Weights of a small transformer language model.
Size: 17 layers, 3 heads of 128 (1 for keys and values), MLP 1024 SwiGLU, vocabulary 21992, 58.4M parameters.
Architecture: learned positions, no biases in attention or MLP, untied embeddings.
MLP neurons of a small language model. Each row is named by its layer, matrix (down: output weights) and neuron, and shows model dimensions 16-111. Each number is 500 + 40 x the weight over its row's rms, rounded and kept within 0 to 999. Numbers have three digits each. A neuron's up and down rows have the sign that makes its largest values positive.
After each neuron's rows, "fires before" lists the tokens most often just after its 100 highest values on Wikipedia text that the model never trained on. A number after a token or word is its count.

L4.down132:418484504494514479468439445538498519587491485438463476491482455484510604498520468481525440443478459505471490493422460561521501526543469449480551527533471502521481544484495574496458547495409532493476442523460461573543513516547485441492493534558479440508536484487452513519473595476490532508
fires before: "==" 20, "===" 17, "=" 14, "-" 8, "The" 5, "Men" 4

L11.down347:513497526549525552521440560517486475500516523523488526534488425494576486491504475421510493521508524527479521452488523515537520527479499515490502524550542438494479493480570446466475503437502466487467455551405443545584382428551520492486474514524479516468441509608454480521481459551451519553
fires before: "1" 23, "2" 21, "4" 6, "," 5, "5" 4, "." 4

L14.down975:460465485436510528524490523566570534505473500436455414485458515508469478513539478483501442584463528484505507544492498526471463561507467530557551538504481490514483501531490443550509527491483475502457495551513538567442551475551511521533478507459515530542524487481556474537479529449472493622
fires before: "1" 44, "0" 43, "2" 12

L10.down979:505451552483552467503487501412373566509515479496544493538505413457505524423425552526483499481525519460493437495456433480544519500492501559512495502533479446467480475482504508484525500431491556489482540531466513482496549399540472458474457498499510480526474514519507511501407504519479454447
fires before: "9" 30, "0" 16, "8" 16, "7" 5, "1" 5

L14.down464:465448452422469471446498504543529492484447520505417412478537428490538412501482476518530511554498524455495521514563483517489471588498455544534487478543521505495562487491529449624492528545496469456495543526448447539484468550481547488519458540503466463575585459550481498524533521527529539558
fires before: "1" 47, "2" 24, "0" 15, "." 11

L9.down206:501484397598501548477573488481509538466573523488483590546493519441528488560465506515432462480428423469475546389548513537584476471451490444425509519481481505511550540455473491585450566464490437460452508511384524509513532482545454485540439535458540509445457465421446488421533465540517607481
fires before: "1" 16, "2" 15, "0" 13, "4" 10, "3" 10, "6" 8

L9.down986:560538489487450447445523503578502459519488456536438410450503476471474495470423494498546463487478519541476508514536561490557499527536518532574486498511457455536472456603505496492588572469553479479492553486465525485476484550489463472539461469460454466479520459558466503476528426445462443482
fires before: "1" 30, "2" 29, "0" 6

L11.down42:484455441540486498495435515553557436469507499556549527467442463500435507468473473500526470511588481502477519512530482504537523505579432494527608520488469413452520495530495511473513393516533523514528502514514505514510494433551543547493498425549525540492517510459570467524539474476540543536
fires before: "1" 28, ":" 15, "3" 12, "4" 11

L11.down3:478562502585544549494511529513520504483538478439485407458492528532419473554497517436538505524508466567517479530512511513547524510487439553542412489435492497528521453557535624460498535482424451482534511517533431534478509482497452545457475435440586464493495480434586488547494498513498451528
fires before: " (" 21, "8" 14, "7" 9, ")" 8, "1" 7, "2" 6

L14.down435:505502502475556524540479465522450597527432568450446468484445455491508548538557501520515530566498540466519546585550533514443486491519486486525415462519526504539490455425376439496457534557445517529521474427605498530560503440537491517551476379490520520636502502440551497520528501489508536501
fires before: "0" 23, "1" 20, "4" 13, "5" 9, "2" 8, "6" 8

L10.down895:538458475526530458458497495543429445466420451493515544547523518565500521491535467435479472535502505516586493484555519457452492453530485514474508501508525486411519505494505503471411492505455463518439523441548540512508524464520499527556508562490498514531457456453476510474513467488480493504
fires before: " |" 33, "-" 17, " " 15, "|" 13, "|---|---|\n" 4

L11.down672:463484500444480473488539555497533543502531497454591526501474517430517525482466499450521547469506525520498571536541476614510507482507450543444471451501440469480477466491517562569457524574456493458545510488491518536454516455536458518568585494452440527560467522504473499472476442510440464525
fires before: " " 46, "0" 21, "2" 10, "1" 6

L9.down585:596515457487453473497502551487582461578567536435437527497459540513529427487551469545528491470558514586493522500441533547540489478576540511524551503449439538487471566532462512458495522525505557536563508495592504460465465525473534457536552505530499431528473515498580561456531502463464522592
fires before: "2" 42, "1" 29, "9" 6, " " 5, " to" 4

L9.down121:458510526595465548496511514488502508488509519596521526457454550458471533508534486450521483598595495456512420517454482477573455501538592500499567482441504435550471461452533493544571524462504510503413509540484451474448538514548464566456452531382513520541539446482491431593531523427458527520
fires before: " " 26, "|" 17, "." 10, "–" 8, " |\n" 4

L13.down649:444555524515497480457462474514542499513485565506539519484496465520433488464528490486458404555477507511529505503553517459577482456458488483488510457510494505465511490548531473479521495504476502540515554533536536477484506490568494521522416513480550517461516486483444432467437567388477521518
fires before: " " 54, " |" 15, "4" 4, ";" 4, " |\n" 4

L13.down999:536523547436572524584493573522565540450476507467451508507478563549476555545569452549405464524537474520500491504460453505520515529541515498488450472502553443488531538543536524517461457503492473501506552563473526469528488501499490545453526492512516446537493559401521500579533565485461529551
fires before: "1" 20, "2" 19, "0" 18, "9" 6, "6" 5, "3" 4

L10.down741:556609503533426450550539505512508543466479498573506605513480536511563560516494435463555452492460485556493515577500447511464560502530436491542458511494479476504464410472511479462497498500537477535500468565508513524516542518511393449464557463530455538442463547514568498473532450507531485464
fires before: "1" 23, "0" 18, "3" 11, "7" 9, " " 8, "2" 7

L9.down630:510465583499512485529525567497596442537540500533509500550514503451532474575541488485490507510549499474549483507530568514560516471489501491528494472473512502495532498473477587529457561460533467532569518456497499432466479500442480480495488511414509532512458512442517521484557468478475505494
fires before: "-" 81, " " 6

L6.down723:569511533414562461570481556472524530464579530470506524520558436521515471509510445476482539513423531492488520493522525497541462487454354490532538424516483477500502507483558466455492528504538515528464506514413523439547450518541520432454495510550432482515550523492513462538504488507531432447
fires before: "," 16, " of" 13, "." 11, " with" 8, ".\n\n" 5, " in" 5

L9.down117:533550494569485560515437507486505524448525529526465438500497429406523512506542485521540473478484573458577517556433451507466438571471604415470414525467486504516477572537499457600475552515512483463498484518500482518493467504437532552457419517440562478522565470469547537520438472462481474504
fires before: " " 38, "0" 20, "1" 10, " |" 9, "4" 5, "2" 4

L10.down874:561463570557551516473505578507524529495545478496484484510548536550531419509534391483513461542493528489550496576525515480600463504472484527494535484486551434470507409527510464501546545492482501552419440517514510474393567532450479561515524487442494485547428489522539464450473463467497478528
fires before: "-" 34, "2" 17, "1" 14, "9" 4

L9.down778:466489536473559427509559500529548487401535549498492493497500529602446453564601462507429538464442485474547487450495528437452489566502508536440513547444540493491583537453465544517482483510469488530514539527439534470451475512531495500477436446489597516539454559519482506531561520530534523555
fires before: "1" 17, "0" 14, "2" 11, "5" 10, "4" 10, " " 8

L14.down980:464485498491522472509492478485489496487575475509463507533553477447433476506475521462413477494474488439533491465522541485487529443478397482492484529527520472465544519457543509468520513521442435515470482482478453444508544411533582505503461443488527452442459499483504413562486511476538553451
fires before: " " 33, "3" 10, "6" 6, "4" 5

L11.down159:577431566526552455433464433456510486445506503548499390467503483521445486526499415517527466489492508509480501479506535544526476486533381450486558486524516476468510489478495651502576479594430469471443524501460518514394502425526477504541473467453542512561486464562481537495481459512489463507
fires before: "9" 13, "6" 12, "2" 11, "8" 10, "7" 8

L9.down319:480490471572569452540469552565530547500478477498440540545458487503509507513502525477467496549548509502491490484498566485512583466554499471583509518495483493485481545533505476535513427489524567455583505527465458497502560504493464491481590427448479422585535528441515514511547459502559476512
fires before: "2" 36, "1" 33

L11.down604:534424503503497534538495538425509564495451456542536479428523515431506436481473479572446423522505506503472515507491433498544423542508465479579513505444494453492460520437571543492492555476521555479505515484423526499440481566496466498505477544499480492566492568516509519562467435501529496541
fires before: " " 38, "0" 13, "3" 6, "1" 6, "4" 6, " |" 6

L9.down358:610483504484411514511489466516480502454468467503436509479530504613550536534456571451517521477528512501485482424445515432507512531513523471473524545540531460489495473512468536448411444476551476427571488460533509477506538481528481519503445490575469498520479515495472536482530425472467479457
fires before: " " 61

L14.down324:490581522522475525503509505481463509500536560543524530574527473480545373495492473488469544517464530547520471589507466555469472496488478502571594519498473512470528503496549456526457514515471473541525512529446487566525520539507487485548499588498464497488516527475468500504524368494525470421
fires before: " |" 34, "." 21, "–" 9, ":" 9, "," 5

L9.down1018:479470550515455543504487575510575490529541528546438490523605439538587533508517527478540477494534546414539545545541533502508473501526462554490411467493549522493417546510469533524517539546546513537525497458559492535452537568413470493437492569516504449512463496528555539531487472453472517524
fires before: "-" 53, " " 15

L13.down301:571490481484515475559436482505469562514478513444510509487538494474575481507507601466427551443498449492439508543480523491530522477479442430495416474525496512502518465459465511539514607490430428520527496517448472540476503418528476513559516491566480535591435525472505494566487493546559469492
fires before: "8" 18, "6" 13, "5" 12, "9" 11, "7" 10, "2" 8

L10.down283:416590480437430527566517517514480502566490543502519523514486540448520531485445441377520490509463496488564514513479526549520557503512534452460469522503510537464529468424418401549436509576470486565517501520550501489447564540496474501509527514473476489502485505532588500517493478413425493558
fires before: "9" 40, "0" 14, "7" 9, "8" 6

L11.down583:465534473538551527499515434399475512541470436533494529521511532498515566478498484512521529507534528568587492547503456513464499461518483477419482528501485461452522409487466559521477538508459516391472585493537529497435516451470423406533533474572466511559455460526526507521471474506538479514
fires before: "===" 10, " round" 10, "|" 9, "-" 8, "==" 7, "====" 6

L10.down329:530492474508559434450457538503551564460544510529489516477489542487413437514521497535534465521530493498440527494420572542520473503508499495555559478480514455452493536553528529486482511542516546470512503531555491468468484548468476549475502464410485520635484461481580490575491497484626547521
fires before: "1" 26, " |" 20, "2" 16, "3" 6, "9" 6

L14.down866:477480507456594441478478508509492541499529475431497472561511490461499457560493409486513520451495583480451582464499593496442559513500454552544465403470470536454571494418541508469488495541467473459507479469538487474530427441481513464539535504508488468539599445430531528476539509486566556555
fires before: "," 16, "." 16, " in" 8, " been" 6, ".\n\n" 4

L10.down129:465514511453558524537427499591513494487479441433510510529486480438483518478557557541558469541549532466546527546536518532495479513433569461536458482506499448512464485502489569482443394438492421448446502527497445489473485463566547468496514479507558575577513535488534509542486445586470440475
fires before: " " 37, "9" 11, "ird" 5, " |" 5, "0" 5

L11.down85:454522580539463427585525474565469464529505502546509493523425484504458519468529487563446480554489487466453512493601479421501517523470459467501450516517477534536487485494514479523499470447568517488518509510502505473469495526509483571554469493501485559541531396450470471459468521481487548537
fires before: " " 35, " (" 11, "1" 9, "2" 8, " |" 5, " m" 5

L14.down403:529447478476509448456511456557455556523566472477581446465457508509515583532509465465515533436471590493484530520489512575389492500424542460533550537549486551499523578526503401499459523489518540524538469428519449437472542488479523483422456405490518504527540453472477520486482587462518519507
fires before: "0" 43, "9" 30, "1" 10, "8" 4

L13.down898:432474384482502485462501488565518411501502505515465483502485453508501578519458474526445477569506506512523479456509542497565503475579525490506515475460537479470473457494484487485483470549502528529530562477512527533518527486582544567495544496491456535428426487507518522468492469463515521497
fires before: " " 44, " |" 20, "1" 5, " January" 4, "2" 4

L13.down93:366576512553566536468566483505487463536492531506563492511470501504494458450515512503562500552554476498501432531538541541591555415460486485462598456443452546509517481543558536523474489562381485474473557505540483574482514425546499524442498489473522435470542494530528500459461498474487462490
fires before: "9" 31, "8" 24, "0" 10, "1" 8, "2" 5

L7.down260:512451582463505542468499472496513442495560504513486530503516560482568486500463572469466445546511519530531465446404464471545513485540536537492534522488529471495444441501441511508543511458572474461546469497456473413503454449538540544505503510584489539447484436451466446423492536533556542545
fires before: " |" 19, "." 11, "5" 10, "3" 7, "7" 7, "1" 6

L11.down978:408535482514474514514437479487499494478553494556507466524514471404519465559475477509534484503553482509574518525472531470593476498478529469496494533491496447506467482455486477574533521537555540560506472467552544436494517563568460505510413462511588474510525516534552484446486466457526528513
fires before: " " 49, ":" 5, " |" 4, "-" 4, "–" 4

L10.down997:563462494493527471524420481481564561524460497453539505559507447552540521502554453488478559523536552456499540548451520496420532515444496463546517521527486519555504489489471463493495484458490510474427512519513509461505517452489532527538459494506444472531485441524518465489528433573466464397
fires before: " " 52, "1" 5, " in" 4, "0" 4

L10.down432:447537419542553461510454469511438513531534418519507488520565444454515458544467466513552518526507518443451550534552481493535500466469436518506425520531474501447464540407408522483435548519553506500453491496536541449504472479442507512505522462510494518409444524489466524438462537545493514488
fires before: " " 42, "0" 23, "1" 8, "4" 5

L11.down462:492533549429430503513436539484570488546470515472462522491487564442502492429452452509569462490532533508535552574428411513494463485481476473526552533492502459476479523527560537486423560469485480457551496533478487519499556459441501536478532497472457523497502518556525537492541481560496525475
fires before: "1" 20, "2" 20, "9" 16, "8" 8, "3" 5, "7" 5

L4.down65:476499536490495469470458511492526522512463508554449514477503523504510507583508518483475428472504492490431463523490506504533449512560580479526527536516546511446462526474478480539493474492519572515543492493484434472505518539444471565444469480492541471582498527499481493525441513525467614430
fires before: "1" 39, "2" 17, "5" 4, ":" 4

L11.down25:468434493443530423513493562461494525513479506470438491509478446526507515426390528509569524492477511524526501542462470473468563540523464440475494417529524495462520532535459507532471449459517562532534446533500511409514575504508461496496491538570491474533492492481431526442583495475403478533
fires before: "0" 29, " |" 17, "4" 10, " |\n" 8, "1" 8, "6" 5

L9.down826:486444525502433448559519471474551524552456511457497454550442561465501518485494415456527474509410467524490608580518508506518520448517492475511441459561458482409527581450467527562426560505519465560499518577479618448548490421511480485486476489529470466529484444464424523418478495528452512507
fires before: " " 60, " —" 10, " -" 6

L11.down1006:426530486523474508491426440513526439516477569466443492505514476488492529522539476551607478530429484564536447496502552460483479536497491513567564481515593513527501512470439519408435453522536569458550506451526529496498510552518507499491480569553484507477495488471421503456524543459501520472
fires before: " " 56, "a" 5

L7.down967:518536558459573462536516542524452519529465560521431382524478489515478542438516477462500438522480583501503546576560616495461443513437461516463471523544458553469541442586451609453547543538480436441493536525545471474439460550502494513493533527403491516552529525506498462498497501504533574486
fires before: "9" 41, "0" 17, "6" 8, "8" 6, "7" 6, "2" 4

L14.down666:515400470527578530521534541531538432490479508500486462412470462487512529515468562530503499507529482455535517550463497504536470419556477598498556487537493508467526484541484520517517462454517516446542531569538371506552544459514551502482517439532522522490477466513512418561541515523538481547
fires before: "9" 20, "8" 18, "1" 12, "th" 10, "5" 6

L7.down833:490516576527553556494583506472459493474475518450505438428487517511537465466460520454519412550499484497489506557477486444514468572510413570455430441456461455525521529504539537484464508505492481500520505561503529592483470594525491511454511543444548492494500472458393472538512432499450527564
fires before: "2" 40, "1" 39, "7" 4, "3" 4

L13.down929:547493432419502455518516465501532492471476444497554477493472618539510479549564554589582461544472422429445542500477517525505471530517462543546414487522517495550510508530485540531513477461464509534538525441551461528496483484543472458507543497563545485528501530439457403531490524452480495533
fires before: ":" 21, "3" 15, "2" 13, " " 8, "0" 7, "4" 7

L13.down2:480450543523470459430543541475539529472507525496460448509452502469504432418491570538553498501490486514480509513533513462564489498498440560586477536500530486548561548532523543543510489514508504512537515476539433450468487468556456523458477418517513479503455450495525510544526480419466500519
fires before: "9" 23, "8" 16, "6" 13, "5" 11, "7" 10

L6.down899:489525520485518494442483500517521520480545493516520558451466494550460565514493566424455540539498575432497465494502497472454558486520503445438551603531496526426479497480509463596443512523513536486496540430485572508549506507473461512519515489472510539578513445516535499530493505557504543497
fires before: "|" 16, "1" 15, "2" 14, " is" 9, "^{" 7

L13.down603:525538513517579512525502448473466489547485501453539422480490545515502484544470488459425448444472569514503511519539566501455437483498476526534503495468450467516495509564508518488489498501476438525464503506474505526578494485572500515393506494543485489520519548487540455538518502595523485504
fires before: "1" 24, "9" 14, "8" 12, " century" 7, "0" 7, "th" 6

L6.down393:481585500532541488461434522579548499570463497535498506491467491460485506535467540493473497496572531503484453483464590468499492487554574436515537467451485419535477500549533419473485535496547576460528469431541508457535545502491470581436444545423515463510526486507439482445490445495450519515
fires before: "|" 85, " " 5

L11.down487:452496540444489504615491471465513516479445437495520484470477462519501540553511518548543477540505548495504530526538501478563481503475501465542491544496443432543461484508521476453483519488529514499512571517530535535445447499544514455498463479433524443509527469541510491542499541554454504505
fires before: "2" 20, "0" 18, "1" 15, ":" 11, "9" 7

L9.down208:558450469570531474501520425545489521507499552489501528469552449528437492556628566485387506464525456441512485434572497459472504486525549509516549434507497542572507563524465603487499481494494541451475483455496519511536533501563412547541474444566488603506481537482528463561525495496470452564
fires before: "1" 30, "2" 20, "4" 7, "5" 6, "8" 6, "3" 5

L13.down653:465581439478575451566485478592479472504475565519532514482462482453510535578435469586482517549485521528529496506549445483468554530501447415588485469568530509540468501597491498535450531524452509509563471518515495516502464491534572528551547456536501434550511501457494500503512483537494552482
fires before: "1" 30, "9" 11, "2" 9, "8" 9, " " 9, "0" 5

L13.down434:549549565492532528471516490529571566451479484497451516464461535521531549389548487467467481496542462499513540517470514501516450484531552539536570484545484451493522543519515450542522553468533504514516533476489519491523482511482458590476504556463530446516529507513533541516448511464494486580
fires before: "2" 24, "1" 21, " |" 18, "–" 6, "9" 6

L10.down659:534523555437493463547472516514466534428568424504453554501459512459513486582467520447445467492469471493515489425509499524470478433470504539474416540521555474517509486535505573467413524493474547512540535461493519528495532503519474476490465556515416554537483481538489465527553494472544503454
fires before: "2" 25, "1" 24, " of" 9, "0" 9, "3" 5, "7" 4

L9.down488:527489520483535510457494495535574500553556501532465543512442474486550560553510408486517497544507506484523532587477538549558512491477507418517499473482482465489479497569489563453443511498505549578547489481477465500459530477467482487408516500425429476518484486486566518443427422504493490486
fires before: "|" 65, "-" 20

L13.down236:467432518473540526501490497549459454524470474460526424475464514477566473459429480415557470512540486530578493462469496521504498489459460460502513524549505489485477554464541516573474526545499489484486435520482523495513430484538550517560468492478463426576506526463573494479515417480494489527
fires before: " " 41, " |" 14, ")" 7, "." 7, " Swing" 4, " |\n\n" 4

L14.down758:425511471515578452485459472471527522464505495508529531491499462494504486510444502478545471512420499527510488512503498450430438531582489433525527483638526529449485605549548485530506506519450556487496511520559459466606537512464546551489490543482443506524503463439503444444547490466521488432
fires before: "1" 59, "2" 5

L13.down373:447525469431499394568515489505536500473469428438509513526546516512496520467491493455506514465543519491480515469498494554511429499477496506500461532514538483521496536479491485493515475560524435517507515556548547518438535526505508503482492505457500478627520513537507500546424523506499484561
fires before: "0" 35, "1" 24, "2" 17, "9" 9

L7.down585:563504453441484511522445472551492461514414526472466499503519544535499456548552524485475406551525457494474510598500535452474483494584535454516515494463482449445496498541503487461527476549485520475483533474544506529404424534483465568499497451496520522485504458461530508493485627489454514544
fires before: "1" 23, "2" 16, "0" 13, "9" 12, "," 7, "8" 5

L4.down141:481464509532500464493564471502552516553519554470417557484528534475477592516473433472567495507422465438571481558430516481483551481539462498445521492542460510513530504429511507460475550478426459524462500513481491483431491537474505463555462561473528492448551468534532473555448512435508531445
fires before: "==" 16, "=" 12, "===" 12, "-" 8, "R" 8, "|" 6

L9.down50:445393512512467587484436540529445457468508490537507534493516510499593470568498444536519524542475436453491404435536529503522558532480504539507506527483511501500571448563549502507447515463541506520514493480448458499487507479510485481612525540509579510455425477515481453444493501489502446478
fires before: " " 27, " |" 27, "0" 10, "3" 8, "6" 6, "1" 5

L9.down898:502536584491573472475468514444510471479473433492564391453517534489497516442460456479459475417503457526554439505547510539541527428511473459438508535518483519445440560501452502506498518487460471501533515493472534461547516458568507489485454511502536494516557443518465539492485513555460501486
fires before: " " 49, "4" 6, "|" 5

L14.down57:455489538477509551519381502519512435535513497517516462468458514499500504519499572536511552542558498538452493485561479371523456473467468541553511440491523507450518476442467505516482499486510525502455550512452507479441482488497483521510492537531492488582473557534476478430476530453485461475
fires before: " " 23, "1" 20, "2" 13, "5" 9, "6" 8, "8" 6

L10.down162:499556571464551424531512447491436461430480513516438488516487485500546484425434521498542576474514518493524484435468493544494475500465496523555412489455485450481553548559491500568516470489532496462540523546503492476469574507566373487555567452506479524527522460437499503492516513454452548493
fires before: ":" 21, "\n" 16, "|" 10, " " 10, " |" 7, "\n\n" 5

L14.down883:545500460536520472516479507436527525442483491482544450600515521474505482439506505494382545472516485491518491474524514493525508495478474464524452500475555525504504475484471490486538537482456493478450501564503507456587507468526544566491511475565506539478491401474533541529483525513460449537
fires before: "1" 28, "2" 21, "9" 11, "0" 8, ")." 6

L9.down467:543525457434515486481455510464501475450516502495475544486556515490498474465487498450495516505464456468570448500442492387473492529459528430518500508513526494507537541448475512512510516546540562532566546491487527433443533498570491466549529494487492523457494429477538484460466511480525492476
fires before: "2" 33, "1" 22, "9" 5, "3" 4, "|" 4

L11.down489:492465506516591467471420442508461588465521465479527505473446474466445468496513536460422548483512488504477452458523494500416517522454486487553440512486507466530515474464530411495486518468505473541477481469495456530467486507466464505459493410519461444531498468534491566525484583507499457543
fires before: "1" 20, "0" 16, "9" 12, "2" 8, "7" 5, " the" 4

L13.down553:563513474510495442533471469506536535514507450482448532538456497548478478447466513528468428569477501522483514525509548505525532474520513491541527523470519525502526454515521509492495469527497532524451509435539528494448549451537437522506520471491482476535455516489532501517455536462470487469
fires before: "7" 16, "0" 14, "9" 13, "6" 11, "4" 9, "3" 9

L7.down977:414512460520466422508475426450582523503527460450470516489490499550476511490606518460463593497492460492433466484438505467482550500502523481538504558488493456563558517529517544479507488436448542555495544568510485520524474514582512523559507473486527552536533555534561438518565447513507520557
fires before: "2" 27, "1" 25, "ires" 5, "3" 5

L9.down920:499503486466534495473535574510515506556525466557423444477545518505519508547444476541529556501479500520458490518549514549504491514485526441557482475485570496469512467496495561491450539496533525505550467444490553456519541569476459418430495559474491531450541502434465509544540466435532495460
fires before: "-" 48, "," 4, "2" 4, "|" 4

L9.down868:501540464517517458546501466491405484501525517386474472552545519547547461522432532541464485479530513387525474432511549558511526504382506472444499464404407439519470485450524518512510517440501495545441565574467503510557525467493502533490503488555522494453441494523539435477484532480491504468
fires before: "2" 25, "1" 19, "0" 15, "6" 6, "3" 5

L14.down830:537522506498503525482472435550550544520512574478487467458586466550511492494490534529466435504515536509435461551477505510467507539502515543555567442481486495511448456464542510470556502556497502472515484457511499492473504481506491665489546456449539489542523478495430607539502492517524345583
fires before: "2" 82, "1" 7, "3" 4

L10.down930:555514453502475539454539470527544502534523496527507539547502479515517410502413549486435485548559542583431478489493459522513466513485431469446524526504581473466483463485558529429486546528531478513519510500402534444542462450559566480573505472502473475523468394547534478450508503508511472541
fires before: " " 45, " —" 8, "0" 7, " |" 6, "%" 6, " |\n" 5

L9.down212:514509589437473517489438506534572500569515548542509492442466529491564529490505463482467573520512509480420559596473500552529441531456475472507473470463432496424438566504499555579472619559507480555514528441489508441493501472474512433487545491439459485555488465522516561456536472427442540453
fires before: " " 43, " |\n" 5, " —" 4

L13.down975:571428491491456429557532451492493522532525484529489551482424509512461579547467466592440501535443588431583530516504472485424503486522484478520481528531476557539448479436467494590433533473438489502545538465476523487473466492511493534546488464552555550581498431475553462483542595556534542594
fires before: "0" 25, "1" 17, "7" 9, "4" 9, "2" 7

L14.down177:500501558512496493538502417424456500495430429475553465523479573430498490538465524489530498501542485459512585499519471575457444519507450528527454546570503465539528572523488556602473540467509538571540551515477431490492527544532444556511478495523480480510482546564456500464440471492541503455
fires before: "1" 23, "2" 13, "0" 9, "8" 8, "9" 7, "3" 6

L13.down25:569468523506566524498466558544413468493485514496544612569472558508523506487537489489501467501356516512489471452509538470514461482475488489527567487470530552538442429496512513470523581503448516485488496527523491465563537520545560471495514530469469520526499485464522481478546544459507510493
fires before: "," 44, " " 11, "." 10, " the" 9, " to" 6

L13.down21:515451536513412524468459471529484423458572489514551546470485500482493517500495558531532506577478479495531427476543431468516458437497461498434472475507495422486497500483455486482513439535460475519492527457449543474476502516501508512512493608461557502490494495466487450523500542540466475467
fires before: "8" 25, "9" 15, "1" 14, "6" 6, "5" 6, " the" 4

L11.down384:432487550491540489460596485414481486490494507550453456445493528525476513501488490461542515410536453480526469566514462513502542479439498547555480486503466473519439533484529445490531546537595532550518497508509480479436539497505461553499515515471510478515541410502461512507512513507527501498
fires before: "|" 36, " \"" 14, "|---|---|---|\n" 6, "|---|---|\n" 5, " " 4

L13.down537:472419469467552456542490561509547539458495570468464526508517489538476494517489499515505567532424507510487518488505541533548502564408559572468528553518482489464542440559466563465500516475488497445515501452477474526516453462550565490529486440488559475481518504544500462505527507551486526422
fires before: "0" 34, "9" 20, "1" 9, "2" 4, "8" 4

L14.down235:539511486476483470532418433492537515507512571505513456537509552531593487515447481542551486485488488468436466542427514518459495508486447470526542453475436504540456546485523526467580527482495542465519474513498487512501523529470477524571503497487471531489441473515481490497471477534559459495
fires before: "9" 21, "7" 16, "3" 8, "5" 7, " V" 5

L14.down800:572516490488494464560530530501412567512427462496472564455426504511512485538485490449526499423471534511517456539503459504459531530511482519532441460547404459470495548522512552547583474498561536483523495440549523437537565532455443552543488496472447571468420486426507527504578517511500499495
fires before: "0" 81

L14.down653:482542466538488536503470489577456488537575534557473459533567462510496425454476515490483477485478420507501520451524505535485487500579495454547559497538501500458564521500517503516462510502451488587584487502463518523471510552484560525515475599519473464496543475558537463564543461479513548579
fires before: " " 52, "1" 5, "-" 5, "–" 4

L4.down616:392558566465481510464474498482534424467518485441457474580554528442479473539543550474530482455483549534520486571560534485514477453417525496483452471526501532552415506515494504498471419480446478514578532469582467516543534491478521576404474484526529581503516532462525468575461504537497558462
fires before: " |" 26, " round" 10, " |\n" 8, " place" 8, " (" 7, " " 6

L11.down241:576477480481492445469470463480434482472458493408524446509479502493484510481533504458477559517522454476443488466532543483555478501496522485541444508507551464525435446502505510437547462445459442472480518554529411489487507539475437556434529424430508432490501465495518524499543444533581424448
fires before: "9" 14, "6" 11, "5" 11, "7" 10, "8" 9, "0" 5

L13.down647:552475512538497538459460532523489533550398436458477521573527459473555446444483397473505480486412557516497496491522540555494582479414487535485519504484482502463538447590508448377488525492497483542462570467492553480550477516443482512532498584506461457493523473460434549508494464452483471465
fires before: "0" 29, "1" 19, "2" 9, "4" 5

L14.down723:418580497483453560518505491508499455487472447525482513506498550432514472565488462582514425506509475467457465498404466516559500521449524504459527478527480486431528525567500546511483511479535576554513460521409500510479474594532486525561578441511526451520516463522497493460428482437505504500
fires before: "2" 43, "0" 29, " " 6

L10.down414:516511512546513551559506460582470474523487439490500521587510508499517503477495502482494499502484487547495530482551444504524465487496514508484477531520520503464511516444522505480358441492441476514588447471526563510461533513607536521560511497476465464501512501542496531421513487527564496524
fires before: " " 78, " −" 4

L14.down767:532541418455453493423490492485439486510509531491417427480548451564515527511404431523527422588458511526532510535525453484478544556540520477424548534462496451546468439439477400466474554527418478491505506510496498552476546465464551479553437541510476489478473506466502503472509452491505481513
fires before: "0" 23, "7" 17, "8" 10, "3" 10, "1" 9

L9.down392:490464483467526439446582425547511446472435451501526454472533547462537471494452481480546480535477495515462441471512535535575475511454485540489490522509471507530547507546509492495456533440483454444457543498535484483541457499505486473485529506580434495497426421477477596457463458499500500478
fires before: "1" 27, "0" 14, "2" 12, "," 6, " " 6, " cases" 4